python train.py --num_key_value_heads=3 --positions="learned" --qk_norm=false --attn_scale=0.125 --bias="all" --init="trunc" --init_std_o=0.0 --init_std_down=0.0 --optimizer="ademamix" --final_lr_fraction=0.0 --batch_tokens=16384
MLP neurons of a small language model. Each row is named by its layer, matrix (gate and up: input weights) and neuron, and shows model dimensions 0-191. Each number is 128 + 32 x the weight over its row's rms, rounded and kept within 0 to 255. Numbers have three digits each. A neuron's up and down rows have the sign that makes its largest values positive.
After each neuron's rows, "fires on" lists the tokens most often at its 100 highest values on Wikipedia text that the model never trained on; "fires after" lists the tokens most often just before its 100 highest values on Wikipedia text that the model never trained on. A number after a token or word is its count.

L5.gate161:100099201108144113152168153087094187166091073150130151109103138158131107160196106138162132135146129153118100144063130078115108160147109154136103104152137131176111109179107152085074128121128130131204168152174108130121092101151037152138161118170197185077083063227140114138111104151122182112071113110091101127109150164094092128128110134128115110128180096131168166104179152148064120131149117147132088119126131149132156087110096157098168162097155114113079184133096143153116180129161138109079124150181138127028126118120165118109170144127132140129123133126114105138153117126127134040
L5.up161:083129150126158167079141170175156106140109097111118118156115146155141160073128126125151142107145141118151134125086177105094092136108132163171100105168222125143130140083091134081114217143135141143156115161097128103133158109096112104081128123124163133128124107149147160139044013124103134113124165149136127148125152124087133105098095076128128173123167148185095094130129048105214111096146165121154172108112148164128086077164159099136114148120212141216052101121126148104126183167151139102147073153140075104096130116119157106140157164126096111139157078105117153114090165156089122103
fires on: "E" 13, "H" 11, "M" 11, "W" 11, "B" 10, "A" 10
fires after: "\n" 19, " (" 15, ".\n\n" 9, "\"" 6, "==\n" 6, "\n\n" 6

L4.gate484:154149174113104120149227174145114191142121110114172144131109173160123170093094116124150106184124172155080096082157081142113134147109155157045146115095150118131165096156140108065128168110096169118126108119085143157096059132074105111170142096095135126129090165109119244103144116134125152178125136094168174085177138125126103153145121110158067116095144166097120080076138136108133150121169131091141109142183143121112148123123052180120134153110117156072090112150142088189186206125162136109164126112109134135128118149058135079150134111119112160126141131177123099154078154115104112092
L4.up484:144118115131116102059076090123097169108120111142159099211116165113043198134119144150159138174064096156086143134188170110129173147128111099174171106140185125121098150141074130157136161136113111138128169110124110118115167127108099115183098079126143191115127160175148106076137197056138174131089141148092125145109149086065133147104088116077186158077129148118073107139114139103159112133177130139102141119095100129143143098137070126106158160072128094113048150149183128128149161114082172147121106135172118115166084101141166130088142149127165184152099124122109151175157139104091143184
fires on: "s" 33, "t" 18, "m" 13, " to" 9, "n" 5, "g" 5
fires after: " \"" 21, " (" 19, "/" 12, "'" 10, "I" 4

L6.gate283:122122135132166129173189112138120100086132167147137158169139095123140069080181142090157159118114167145119209151159154153111134119163120093150134186145101169139113130143154094158102115132101176100165095122239146083158082209101112162143134193114078104175117104073137133113148110149126140153121127133141103115129076141134137157114127108159210136122124081133130106096099116120136112155098084152153126091175137062141096107139040111132144102049125089142127129162116152113120085110071107161155131088144100140125165116074166178128143149145072072118125089160159097095188165125087074159
L6.up283:124116131140145217127083133152150149133133146176150157132145130129102147128193181140109155113038133126144128121126172132136113162165138144118131056146095121102127125143127080099093133147091139136099088189129078129115151151113163142195090095079170145196133113117214189079128148084100102119136149146147128134111158128085158104132140080158173090092143145136112120168118098128120178072140127159099136111173067135105087098069076052112121129162140111149108090122136099139091113106126102146114110051106056149145113141097173168117148137106151079113094141086154145099095217119156157200
fires on: " " 85, " |" 9
fires after: " |" 80, " W" 8

L5.gate42:119118116097094094148151086121149120104072083136185123166105141129181111146110150060115119129080113088121156167157165169175134095126141095166150088184104088105155159145147120057132159142127116144161080088163121160171125152162168111064105114107089181145160180160185102165172110102155105145136110136146097085139095059073125125165103059081121151157107067085127135111117126133142100099195100147195173112148172131134073188124088071119121140149133091151112102128199143117159163172131158156176088089081135152166162068120102134121156142133157079141110153132102100088171115105116133149
L5.up42:092104171174137071061112140140109128129123047114067132146134179126113116092145184143174068139136064171203123057106123124201178104080106156105136150173125161145133189102190137122151181095123112130114085113119086146097098149163138124105116196121116149135107113117080098135163109129122148151149115153160118128118105098136101177091115133130124168133144062092147165061127122130095044114137146185145064137093112120158142172136136152149092146134135169136155122150115122111118137078104077093135165062080169145149128107100193165138148186076135171142125114141158114147154173102102153099
fires on: "ro" 18, "em" 16, "ra" 15, "ele" 11, "y" 7, "h" 7
fires after: " P" 26, "P" 24, " T" 13, " C" 11, " c" 9

L6.gate76:158147163104083111111132141138136134141163117147158197130148124133064173088098151160148095110130088150175151155113132183163102125068131105105084074163127065081149125158094120101146074070214084157140108141099179115136113143056157192138122120140091142155121103127078098122179126137125108155131109098069112123095110156095171150092086051122109111142168167102081163155118131165152160121135107130071101159106158164113089120145135158107140121116091086093095108164181113100163175171118166132199155088133169121105153146154123206119118128091082140101124099095119172089132152169055159135
L6.up76:136141123128094160104179147079170138137131085086126157189131149118165194055105201133077148167115160108147133164140168122169105176191130131119105137133069116124079106175107129193128138148135108157157072134113138085129123105107079154154116084191152084128098104136185112125114131162113119122139146128126147010157058079184117114107116129128105144087105062113103198093159179073151123111145131115069142123150107147081168149110092086111113105108130076125089102114132144159177153067157092104103144168130071124142171126124116088120118132096124130209144110123110105132152145119133122175
fires on: "==" 49, " \"" 31, " '" 11, "====" 5
fires after: " |\n\n" 15, "\n\n" 15, " the" 14, ".\n\n" 11, " a" 9, " " 9

L5.gate412:123080073133091155134177110125128109146068130159118158123149176135148140076178149150163063162085173113165198120064128154191096124066159124123155169107120070176102105158139125143078105135156190116130152136135116068190157139110114144151098165084130137151135140136158108143100112169107156155166182117096122102099094140114047126137136075076101124124138089094101104136110145146077155133157082182155063097200106141103067193084108110120101126110131075124145102203143089122096153097144113119116093089092109138091126139076118137197142155113151083087138140145131134155147119096159129095
L5.up412:086124108167171118146124119126137148075099083134149175153110085081111116120185160129106150095092159108106135105095133060093183125149071135158079145169083125137124088160158148154065092133143171077116067118139192112130169112178146127149152166152174098141109088103080143194162110134154084112120139106114147082175146139104165092134126140097093098178100043191139184119167168078156126055087098102062129118082137110084112107139139094173093121084126141169146100134167140205100141084153098130166100115164094168121131139133097107180112086120168105137110157148132153127109153123176124127
fires on: " |" 49, " " 8, "14" 5, "6" 4, "4" 4, "11" 4
fires after: " " 37, " |" 9, "5" 5, "14" 5, "17" 5, "6" 5

L6.gate130:098152135090124156098130052162163107148175088162191125123162158118115111145166130135110124078058131130150150119107086139189131069148154154058108083116136186104156119138126151171124165125182134158166109113091130177132163085083082066129163135134178164160127104162113127100136170099101125208073127119121123143145141167130197044131156174068084088136162169106127166134111125147116160100176137196145133124145133114106054126101093104161171116175100127085121128153087115111163140154145130186162108134157102113092099138151113186139111156098124125066152124103173119157100147120124060114
L6.up130:141164136101171136145119110150154163083097134081166128136147113170223144137151115147133097085111158126158102147068129050121110112173130116035102100111087122101060091098150139171188117129142118112045188105102144124151154140088173113087121146141149122170117140091094136094122085149131071143093155137085147054096173093062127115110112148079150162104124083158131120104143194127122179151101141144079127159105077175112102126098131111109157138152120158159083162126144130139071153137121154168133174163162208135109163115167117127073123139084146125191116157156110068147145102143155122117
fires on: "4" 19, "s" 14, "7" 13, "5" 10, " election" 6, "3" 5
fires after: "201" 13, "0" 12, "199" 9, "200" 8, "196" 4, "202" 4

L10.gate130:106079099128133146089115151076156109159148124150128145127117131188142052146137180101110150124120084088215199183103172170123171166185112112108141111107134118108161140136072104143108157127095100174109126092142124203121101127151096128161156156151087113137134115118125111127174159124112133124110137115107151092140090111112147138154111135112135092044184210102120172165135104039175096114156085123109125085075172127070155088127109190162106183114136102114157115044160101119102158142159156144129158171130095118075163100118131130118143128079050143152111126088192154104122147154141124107
L10.up130:085098102134137119122079120160151160125073167151135122080097122117096136121154081145141080190138124160127040049117150087157093139066115132111113099152123074143142191146120159124160106121147127098133136159076156158129111158121097116150144095147182118137091070139106170179160154109088139179114069103146123134115120154137104089089124086155121169184096203107139167136210092052191138131167137151157094135146086133169111115109102125107119147156149122134123130061090085153098124118162162124180128092179186171101149109086132123155100133149100137115179124109116116136179180114161045144
fires on: "201" 25, "200" 18, "." 14, " (" 9, "198" 7, "199" 6
fires after: " (" 39, " " 23, "-" 4, "0" 4, " G" 4

L6.gate229:114090167102095176138151087121175101131131172165158136160126151145108136082118123120168083180121121133187185168145150169130121118065167059131218140138144138137083117131123168142109128128144196104094138088163104065120166144118097161120122147165076133177113111080125099095147088098099139127134102163115180163116139127077147152154105117148141148115153077076101119092124126158098155132151120103161161116161108103117089153106103163162138106084088128087113053154158212092062057136103099167159164184117112107111113187127151142153154089065116125140104069148118101181089134150101126068
L6.up229:116102112164134182151124150141140129104094175139199151121128166123151066110134104150139166121121158115191082121107104145073130108126137069127174100148138136105120128105088158101120123168131161111157150177106123103109160060159137114147171133133158117103158120137155157135111104112133205168127096113115146166149190131110135083136130177126156172124103161128104071070152150072088169076177057098106071080085107136101116141117115076143108086148163127130090153023129060115167185073140144130144178155124095133147159079126097146119118182117109135095080121110177043177108118096132094152
fires on: "–" 62, " |" 12, " " 10, "x" 6, "/" 5
fires after: "1" 23, "2" 19, "0" 17, " |" 10, "4" 6, "3" 5

L8.gate412:135134103145090138088165094107063106139086126164110146170102183073064122103159122150130137111117154067054150159059133166114101095090176106149115182084096077178145166158129155098129123122082132138177115106138184087103094168071123131134103166067144134184123119152127100091088106162082129140167162079107117169098068086144157122147109140155085122179091139174144146191090111125096120112130112114150088138148148177124064197118108088142098100134106168136080080132159076136133111105109119087152113144107110180049142161160117097098136125131148129109138120120173158179125129157156186103
L8.up412:087196136117101064134140091169146094151117115162199122073122103131117131172139140076077103144117138075114158116097089173174124143111140149133129073089114042150101159138189099071111090128110107125134092135147149089109099128045133140209157123104162180225121116132157143122151113083171134112139140089109193183159100173156108164111143108075134080157154165147161160163130145154127148142179106132162122111149121135132114110112085127162088120095084127103193142168097133116103097151095140148136144137167129115159164124147124122132217061156124145074087160133148171116130068134108126131
fires on: "e" 13, "ick" 9, "urs" 8, "ec" 8, "it" 6, "ig" 6
fires after: " n" 41, " N" 38, " t" 7, "n" 4, "N" 4

L9.gate148:082136126132101115060156123140110184140169144152134135145077120113151141104124163115141091139119124146140112131165125113166199135161102083124105158163180111170079105117124061076094070119122056146155147059147137166130117157119144137171138156112159126187121147097076098100152167121076136179094126110076069167160140114136178099124073143152143106183111151090160089124135128134164118118144120096061175158142141129061171094130113096190175107114157070117123081041140116130165170172155172204068178122103108156125130097136146170105096139159136115103071129143108129116121170119139081148
L9.up148:087102103091137173138130134213177166160076071114113119152057086201125092102144152087125115088102167126112076113165121180081150115105151124137126153122138147149143172161148072132111126115088121087109096179193067124184069118078108098093149122118068139176062138181158136124180108072128152123133119122131142137131152066142144118145121118126146162135097110118165116078175104117115100076178108071176123077124082104135104159095161129153113127159113153161126129161126126157076157155119103120121126101138114145141131090105167127059128171190198069116089099143118163115084156170143099119
fires on: " " 45, "." 13, "\n" 6, "201" 5, "199" 4, "er" 4
fires after: "|" 27, ";" 11, " " 10, "–" 8, "0" 7, " |" 6

L4.gate306:083126179167145090117178126135052183118121081074103091159089128139135060161135168128175124136160095176109105099175166128120099182107145104157099156061083135146151181103130125122079158134142141129138129123160062130143107135101107165131179172152154142119095115147158138146110138148140155099083092116147140126158117175095057192167093136093143101126179104119144109134138163079142094188075138113140102089142068120143170087126053177116090162160139182133075138205130155153110132102133125112099089159143116101101137091091217163145137127164140145089124119130117140168158132092075177102
L4.up306:091163161090176162112111159160136126112154119122127082128119079135168138123114130121120116114136150147180081165136149102157109164170148181118138110051207104077217121159116093077130163116163109160114166161106159142177122098076127099082152148149132139135154106156133207184130154143121132137082147141120088107124152095093129115104133136113135137098186142079080098183122140113106071109168069118131110118090106132088151130158124182111088214100155218119121122125134071167141188149152112095154064080103113104102073107132193129108203132131162163140140169136086155129138145156129145119
fires on: "A" 38, "L" 24, "C" 9, "D" 9, "B" 9, "T" 5
fires after: " \"" 32, "==" 12, " (" 9, ".\n\n" 9, " =\n\n" 8, "\n\n" 7

L5.gate11:186161076177133125118183041116115118130189154117117191116131099100117144109141146082093151147071112127146165149105098136113120119150165145155147120180145162116117158171099093107112136123098119127075098169211128127101165089118108125076112072130129117095142148123121093174113155067122132138134028169171095121170131167092119180107142057111097143071078118095177148138142137143147166125193100110142137150092105096171064148131132148124094121176136187099096109105155115117152150148095158142185092086150079188109151140111116171140178173105104082159130077078117153100134117138099160126
L5.up11:082159160104129100076116154149121145151127129137164122111090102135158138082132190137097163117128108169105109126113177116139199180109161131120107122139153130150148108110099210048095131127115122134110140131130092127114081082154085117000112120089158102096129134155107094128167135175115146161103021154121114090117134137164176094122146100153102188137094131104173117070151120114128129146219125157194088127078157111145117092179127120080139139181163170147122154116123124131119213167160130178118118112075120109114136169135060140129109109144118118127125126166134156155093146128094117182
fires on: "em" 24, "ann" 14, "ent" 8, "ant" 8, "am" 8, "ult" 6
fires after: " C" 28, " c" 15, " T" 9, " pl" 6, "in" 5, " t" 5

L4.gate212:123109143142149153133219175194098175070103109154140096155098179138104094080157149103143148133165119174142158136162128110123075140082121093165124195100121163173083181139111099112137146165098133175168111130126077134152162145163108170141166142126064186055138070109129079136111151089119111111202158055156096107118142141138138130161175104164160090117133158149117129121118103163106143171084150090094115182194113145183096113120107184093133155146078149103153108153137158114112122117138080153130151201132137095084143094135081168118159130150123100096131162081148137113121136068178081154
L4.up212:149124119092148184104118155131125212148126078108146110118151082119133131138066097132091090125101151093074134141178155090131121157111110078173177121090197131151113134148117132113141077123108112118114088140090109149192119131143131110190120134054126072078145078121189097140137156115115156119117102143139077132127102142211112153098158125222092117159133170094087103092127055101116116134042152098127141157159113071159137188116176129099098150068091128169092146101108172125101124098175096118107168125154104164147166142133138108120170162107170155136143160125065076128117106169142087098
fires on: "un" 19, "il" 15, "o" 12, " qu" 8, "ep" 8
fires after: " s" 17, " f" 15, " m" 7, " h" 7, " p" 6

L10.gate109:139056173141108199143131126143109123151101132114153149186128071127171151170133113149132105144100129099144123126131132120114099152096076129109147133148119158089161056130140208104169107131066142094104136065124086137188130119156175159143139107106176123169145087117143122109138125141197154127105116124057131155088104133118116069142072098149075152058123133126080131141100121097148138150162206152125137130120162174134135117121077090126105173099125143154126121093136121132067162140138068139119189159158110071124123187113075112124041137153107107193058163166118081190104144101171153113
L10.up109:153114108143102135185117159090082146173153077176115136162136145146129061146124152069105143116092108116103114126093095072136080111178176157049111076114120087178186149114184109210145191178158137112103146124139132101162127114165129111147095091125166104124067093129094135110070120146119144151088164108173203141143136098116152134121146122149111110150100106083094155114181095119114166165132108207065099159154097168089113150108138152105121178103106126155135191091134085118156114173193063114060101124153101116117145113183083073152109135144116130141085118122114169135094130120115117097
fires on: "0" 34, "7" 15, "9" 9, "1" 9
fires after: "192" 15, "195" 9, "199" 9, "0" 7, "188" 7, "1" 7

L10.gate107:082109136148177123128094079113170176134096103152153212150113109107174112135101137126185102144093106111180105091092141140055125084163135076126152093125132115089069145032183148089144148124154171120099158078126175107179174113142148170163151151088175165153119086157198129121110131151149131103104133096126117125089070161140100143101107066116159108144150118176169141158130078131055162177168146125100109116114133170120172137090148116148112107105133144114139114112148182128116117125192111099078126116104138099135116083125136123108100170163192052174181051134091130120131105093144115116
L10.up107:178181139142111163181124109095118160096119123146133091208121068126135141193133113096130082113135156112151084125127091106140124201153103126126109137127108100140109096144144166121141109125091116098154128147093104186126135101116115150102088146153156178156188103135131124123019113101157138125099090182175154170151086093082154143126159122152094119082080166149207166141166105133139149176121113120120157116134123167130150161109117073037078141077088168121090199207131120109109083163148106134143138123178164091203106123169130148119119077083154145098155124092156110155104116143150120074
fires on: "4" 15, "3" 13, "5" 12, "1" 10
fires after: "201" 19, "200" 16, "202" 15, "199" 5, "–" 5

L4.gate368:130131135167085092130095191115101172146120068115101165112110157140122131187116129116137119119159123181173159100072098096201067155132097093106122111117100094174159139118127213104146101129159141090128216073163105211084163105162141159147182179154110171124149113111172139024148138141121180121120187154132115113134119185102139139078102112115124136139174133118075193122186138118141167150095089176108098061146105145123143141133143114103106175117158149097103085114074133165121153106077132132100136092130118125129141095074133144191155156119165172112125074119106162129106099119124128116
L4.up368:117151123157142115160100131170102132137104106120137108107087143037100156135108157124140092175128139133149049132188103141126100169134119056177120127118179130120119120134125093137149170147152155142154119095160080120158104082143143108102158164123136156178139118183112036138090074093118154094189113108153142160168153156115146179133164077146134114161172175098150095134102167070156097106061143151179083113173145158109147048137120126130164136051125134092081178149108133155133142139147079168115080129158099177134159080103101177140148091131204119139092117089127099068165137158125154084
fires on: "S" 50, "R" 30, "U" 9
fires after: "==" 23, ".\n\n" 15, "==\n" 8, "\n\n" 8, "===" 7, " =\n\n" 7

L8.gate210:125102085143159141159100128177106141171132121133148158126081121099133167189109169097099104164116139093147132155116167120108179111159130103105133152209130114163067124172134140126143177121163080165120156076139100062105185106098093099023125148117088118186108188149101127133184107128133127088208080100076097130131113157151142129126130120135105132133080096134111092127138179123145131118150130135146138145201202087088105158138131131126107077142124124118116138123166114078145144130103058148108068167070164105162069141197120154187123136160072098095179114103080132119105134107097135178
L8.up210:122129145087113150111064079097200134122110171128102139135110162159116078144073102143106132116115167128104135115087138116139136143106102109126120160177194142089122154148141155161181138114100167147100190045103137081141120157112107126180100049047146106123148171175119092133124135165144134114125160153177112166193130069168142071132121160156102131162114056077125093196118117108130095188092118132151158122143168087089064156109169157074131118138198079160112090070147129082131093147125125131120143167053145159122101116072123140129123106108154117142135145181133164152129160115071110127
fires on: "ens" 18, "in" 15, "os" 7, "t" 6, "an" 6, "w" 6
fires after: " Cl" 13, " cl" 13, " pl" 10, " ro" 9, " c" 6, "l" 6

L10.gate194:139078137149126148120130096123164124201102072119092097135126150160110152148100148133151129159166080139089103125118126138160118049086137127109108191084150089101184065192167143178156144160183161129140151117098100129189145138099133144162202139139118130155092133156154098043119133121109120149124161111130080131129159081106141120149147121157115089104150114165143144136108165117101112171151108165112183143167135161075095149109173153128127145127115098116155123121165125107137093161120093213082111073123075138065074124152140178067171115078053091136101144120095087107128134110082036092
L10.up194:180163145147145156097120117129167105149082118079132122108122112121162157100171084046118115132115165085179137142147163127054176140149133153122233115130130108096183145156146123144177136133174164165150150106117137088164157111169141071091105149105157105190178092155140110091086137137174051110088184156114135139081193136150105064143043119123116187137159172074116132145118182092089130084116139132131102079134099134109105118075119107109165092110123113176158105060088149136099150097128122136137067153150161138140104064130091118131110118118118104122145130129096118126120179146203133136
fires on: " " 40, "9" 9, "3" 9, "8" 9, "5" 8, "7" 8
fires after: "|" 41, "199" 20, "201" 12, "197" 7, "198" 5, "202" 5

L4.gate335:138131149095127115149108113108111136137127105139134180106144128120141119134111187151127139133135130121127108167148127138055122095134179116081088157168098171135059135161103074159151131164131093150120146151159110168130150140130166149119134174086215115158132086167141056098117183114140094116095105105092077138106116108088120094114132153124170102152133137187167126150152184157104175204137159148100140162140153161076139117104118115098168104101107126101127118191117184113021154133137079143125114134156136137080072092176085054115083179184126060156083100220167123126122106133156170118
L4.up335:126123152112104115115164159117078172111098142146087162144129140115097087191109166123110140164162161160081084136124121118041067187096128171118091153135155172145127139112141119140120162168141121193148148088064159151120105132162157099128167152102140152118105111183109084185133124100164105189106078104141126129143086113117099151094151165153130106123179135099118106125099110136101126167049137215109135111182127177074119129084125102113168113079163100157126134154106109108146210095187098185081144124086109137099153089160097073068081169184130123124136111121174151153153090159179113102
fires on: "2" 19, "3" 14, "0" 14, "ect" 13, "9" 8, "5" 5
fires after: "201" 16, "199" 14, "202" 9, "8" 6, " resp" 5

L8.gate252:137155150139166135144131109194089080140100090135122163111110102116137099098160148097164124155146133102121192089133167126090115128121123139182110123101080190160087092184148106109082142145077157131190153164182136056178140091082161123165079163124086157079122121118075089157105148186104045088103130082113157159179113131135157137109098085112063072151162123131170184085098056152087104187152113158151114201137180084153080099132122128108147115165142119079165093139165122131086178106101172125148107115122119096134174142060112149142148155114152142109146095119114130155129138153129143134
L8.up252:185163098129174101140090061143162162140155193152160104182124152148115098112160147164087087127110123099105087093124113165139123109114181164101195122117126160106100127129146151150086169078147110128127132182091115134113137116099046107114059057128146154175122121136100082071105124139107132071150163163137129169147201186165090029129146099132134121113090125120131118086163097125111076117200052087142078110096107144100092172101101105137172138105152138136159158157109065108121149124170090106133114132140144199081124101128121197143101116112125147104107072129123173125115155150119127131
fires on: "e" 33, "an" 15, "ent" 10, "al" 6, "ant" 5, "o" 5
fires after: "st" 15, " Sp" 12, " inst" 10, " v" 10, " V" 7

L6.gate369:120153055121124139151178160162217155103046108097118122118144116086157113144201100143172130085073127105088113136080100164176114094129125120103136142097168105137066160137113155088099122156190135131142147102132100140138183099157056134176155104081128181102173117145253153144122117073130174166120095074140170122118108121140080138137116165100106113134125135143121115093174106118148150145148065132062097118072119177099200166123125159144111094140132080126095107076176133122097097116114143163181143141124137151115109135106130171105140123146183128111126116112082103146152126095086124083
L6.up369:119102106140144131071096112054174170122184073141146116150104131104123129177152125162165131116135086097188066143141154141106129163088081152091150157173191113188162188114096115110171136144054130140204149191131119108131138150152135148104145113134152149170166075150150073186189185107146184086104105114129063144147128116108157104043130103110110131125160191094168117103133079121115146139204104094162109136100128152155140109130089098142170173096149166094074156124109109075141179126116147127154107144091149152099085136118119111123129129161145190100105091136133119155161171148120161155
fires on: "s" 26, "w" 12, "im" 9, "aw" 7, "m" 7, "d" 5
fires after: "A" 26, " (" 8, "Y" 7, " \"" 7, "I" 6, " I" 6

L6.gate32:132138058110053112079120127045116130116168145074099114092173170194125175108151105065121096123081111160135145124138121185180140103148105125144175151100133129137138086150128197039068158070101090143110178130167162081107147153092080115101116131090122134113127167174074158117089090139114139151142116174081116127155129078126127147165187120142153134174131199125136130184138086106132138143127149096193096155090093155195129122125142117192113087123173133095173107130150124150142116120128190118162095123112093130100132152165137112163157117143125184059147122153167110145111140117084158113
L6.up32:151190167074175178107126148071104095124206205081166132113128123156135064164074095132060156143106127127105146103118117087169091127132079083122154167117126092136140086085143123124170133182156088093090172094130137074084108124082160088143169116089130120072140144106097129154158167113182136159152163085051145182128177149158096126177145126147126121128103140127126110194121170155133095099109133110140098145133156123125117096149107134154112099144140132131154171117159120156144173060155128081115158149110169117067068134200141145104152092154109142091100173179148189139134089135094143166
fires on: "e" 13, "ar" 13, "ig" 9, "ear" 9, "b" 8
fires after: " n" 20, " N" 14, "-y" 8, " num" 6, " world" 5

L4.gate219:109102107142066146108164150192093135116098115144125098179177152123109143189095130119143175108076078216086145084097203160161072154212112124080108146096114130147078131136129128167087139121120112162078098102146148139137134121147122113140141085129092071149132109099129090076195165094112080158185110117107084133085099135155111137131075051118140080158095139111090111122091120108125142147096076096111109125171107143152066126094118190176172133159070156145143152123128140145193140084135100106133129110113151147151162146096146186194174150116097150137154100117071160083113132140121144149
L4.up219:150192135121090109152157138049130108140082088126105186127140168115165161105064110136094149099199067073083137110090152092123070113110122109112090156100105130136165136158172161164107093113142157154087157128121123167119122121133114105159101120161102137157157142160175105069151152147119130139149149107153113094083153128177157108123158153097127057176104092166112138166082180168133133195076137174121105186142095108092117132137162208093175102131165149121140117176151180145087116071110100156138139177146109151090163116143112172156125115100069135137106093135101081202136152157188125184
fires on: "ort" 33, "un" 14, "ent" 9, "ission" 6, "en" 5, "w" 4
fires after: " p" 15, " sp" 12, " t" 9, " f" 8, " s" 5, " n" 5

L5.gate39:137131155125120148105111108036195123128069108146120128080151136132102141172179081117178130148089120111088163120068110149232171114125139085132200125106140126141108139113134142061158162110139127106168111121111155174148081095119107162189116135098157160106114105138120149107105132181137071137164155112053124158078182119128171139092135135150127153173103112131127098152189042140091118127134130019141083199186099096104110095092172088161076148127125120107101149128148133122136141112105198088141155133082129151162117164102159124136145154135100103104130166140145113093114121171137161149
L5.up39:104117117137148187107151059151067182119038140169055139143140102117140131123095181117106160117091115109144129151103115121138154116200136073059196147072124149110114106136108113142134141150148091146205104111090109144163139128137143108182159081125139143144156083135122123093144134112119118158121146087159077103118114142150133112126174095156116186150148089124139151147126124150112205186052133071109160099102144104111152095108172131109072094154091170095133111163090140191196114073130136085051138130132140141110157093117147159141124124169079083107129187152123090118094128140099059157
fires on: "us" 28, " me" 12, " out" 10, "er" 8, "any" 5, "inn" 5
fires after: " M" 23, " m" 21, " s" 6, "M" 5, " th" 4

L10.gate210:069067087167117104115119125157132172096134082169127203141055108104097133174112100132086056146115155123114110103176158126149114144125151136141160153150111184184099174182130132140137153077128108173131153132085134131110126161166115193164106158171114152113091209142152089074097144113138146113074167219136145112083115176125149086147178102131097093115149113083150114157101121116112091095148114107087148133144200130149107128106108125112085099109113088078072111158139130108097124112136138185141073128128116154125130123146065173153123168121206115214121097088134130138130147099077144085
L10.up210:071105050092134114158117119133161076146120141151160164092070173091110153162112081056138130131057134163108133141111156146099135138134141132150098194114088135136159161151141111111112152163106100167134107134141090109155111215118110104160111189057106124182158162139150136134149147156157122121132134123088122146118111161124107152107131124191188116149153142094168104107149205142117105058139132078109111140152129126151124148191129145129127090142060128068164130157117094071091140163114097099126056116190139196104085171116169085137159182096177090111120180130104129134146113132096130047
fires on: "f" 19, "n" 15, "o" 12, "d" 6, " " 6, "ven" 5
fires after: " con" 24, " Con" 12, " p" 10, " A" 5, ";" 5, " C" 5

L8.gate45:146115134122164081190118136134079135141079152155121106115164130189165161195141126133117150138169113138128180186061130136108127141133117132115092077111112089079110102112137112104090130118129089077125126104100040071137138121165136150091077125143186166116100105149107118157149138181190113138146156069086146146137113179175098164113115089146136169138129135116080129144128150086075159195147143052122119163111135166150118151113171151111163156102069169127118106082192096104143182106064132090092116164138148148124141136119203091106145132115166198105133116200092182119150104112072101104
L8.up45:147110157043118156103095096113129190133144082155147059078140101125084082115112091112126106153152120144116072155125118130111164133179131111156115098151155120135118204134149160133129069156130114087137130065156107097147109130188095141195065137134179140130162077172035081147118130053125152084097121157140127170186169122118096107122165122098164097110119129116143098124115096138122128133151183155153131085121162043147112146164131128106169138116119183124120129122154075134105101134110107134182142197142174110115126071200154137184164096188163130091111174147131111113123161143110182148
fires on: "s" 24, "ed" 23, " ab" 6
fires after: " l" 24, " is" 18, "el" 8, " them" 6, "om" 5

L4.gate63:154112120091066143076186112058158140144179119105111154161122086140107142138208103114136078176117069158185139139103153167183109121140146165099133111163167072135109132085100156150155146185096174144173089153177102122115097111062127146188103125111122101097149124134164159083132108099114112178153117130122182126127160058205130121068116129145128148126171132103115093140127108119089163136113116087111130145122180116166169093100183127187102141116153126048156078177072159167097124124106176099204087161103163142113141096106138150121182141102141128144160085119112155123102134117119121073
L4.up63:136118146140100072111153126099091202182110149101115169109135146041163136124144153074085133185136116147151116111094162161082174139123146129124061190120125109068121113167063149125109155136134094113153124164096110082147109120140133159118117098092115095081148096234165071165142154091138227154097103127113193104146122116142071210152126122144101095168156144131151136097139212128126105161114095166115098143060145135142153122146137143157193095176131129114108088136151101124143118080109133150169165171089132131109126122124144129160152171152131112132117107053082111131158123149130084104
fires on: "n" 12, "oint" 9, "on" 8, "ow" 8, "ext" 8, "and" 6
fires after: " n" 17, " (" 16, " \"" 7, "n" 6, "-y" 5

L6.gate307:095114079168214135163114224206098141102114178108146138125099127098092100173089143174080130135125117076107098136097148119101136101108166116176154146125200125171119136135153110128066133164126144119053141107118100082100151132107137184131117109053128095074087145078175123155181114130170113126139150146086140122110104175120139105144068138138144136143129114109145148153141174098106152212082164127142157105155107132114152108103105094106136117176059182168135120099080110058061113089121113137093161112130110125120168153158076124063126151135130142122107142138098197160153156112168117152
L6.up307:104092168138143119098136098097133126143150076168110104142137121133146085173159139091118127127079212144145124056111140111139097052164169156111108116121113127077137127093205108104098180134166163144120086190150112133101090072127126091153125097109159161154098071176127143119129159169156170130113123096112120106160138101095108152075177147209129125119131084116178112188121164123097125072148172124098148134101147172086096128070112099110156107120138112088162159152163132121162144150187106119083123129112204078121160088102180128105142138128181125052110139201159067167132091128164111091
fires on: "1" 15, "9" 13, "3" 12, "2" 11, "6" 9, "7" 8
fires after: "9" 21, "0" 11, "7" 11, "6" 9, "8" 9, "4" 5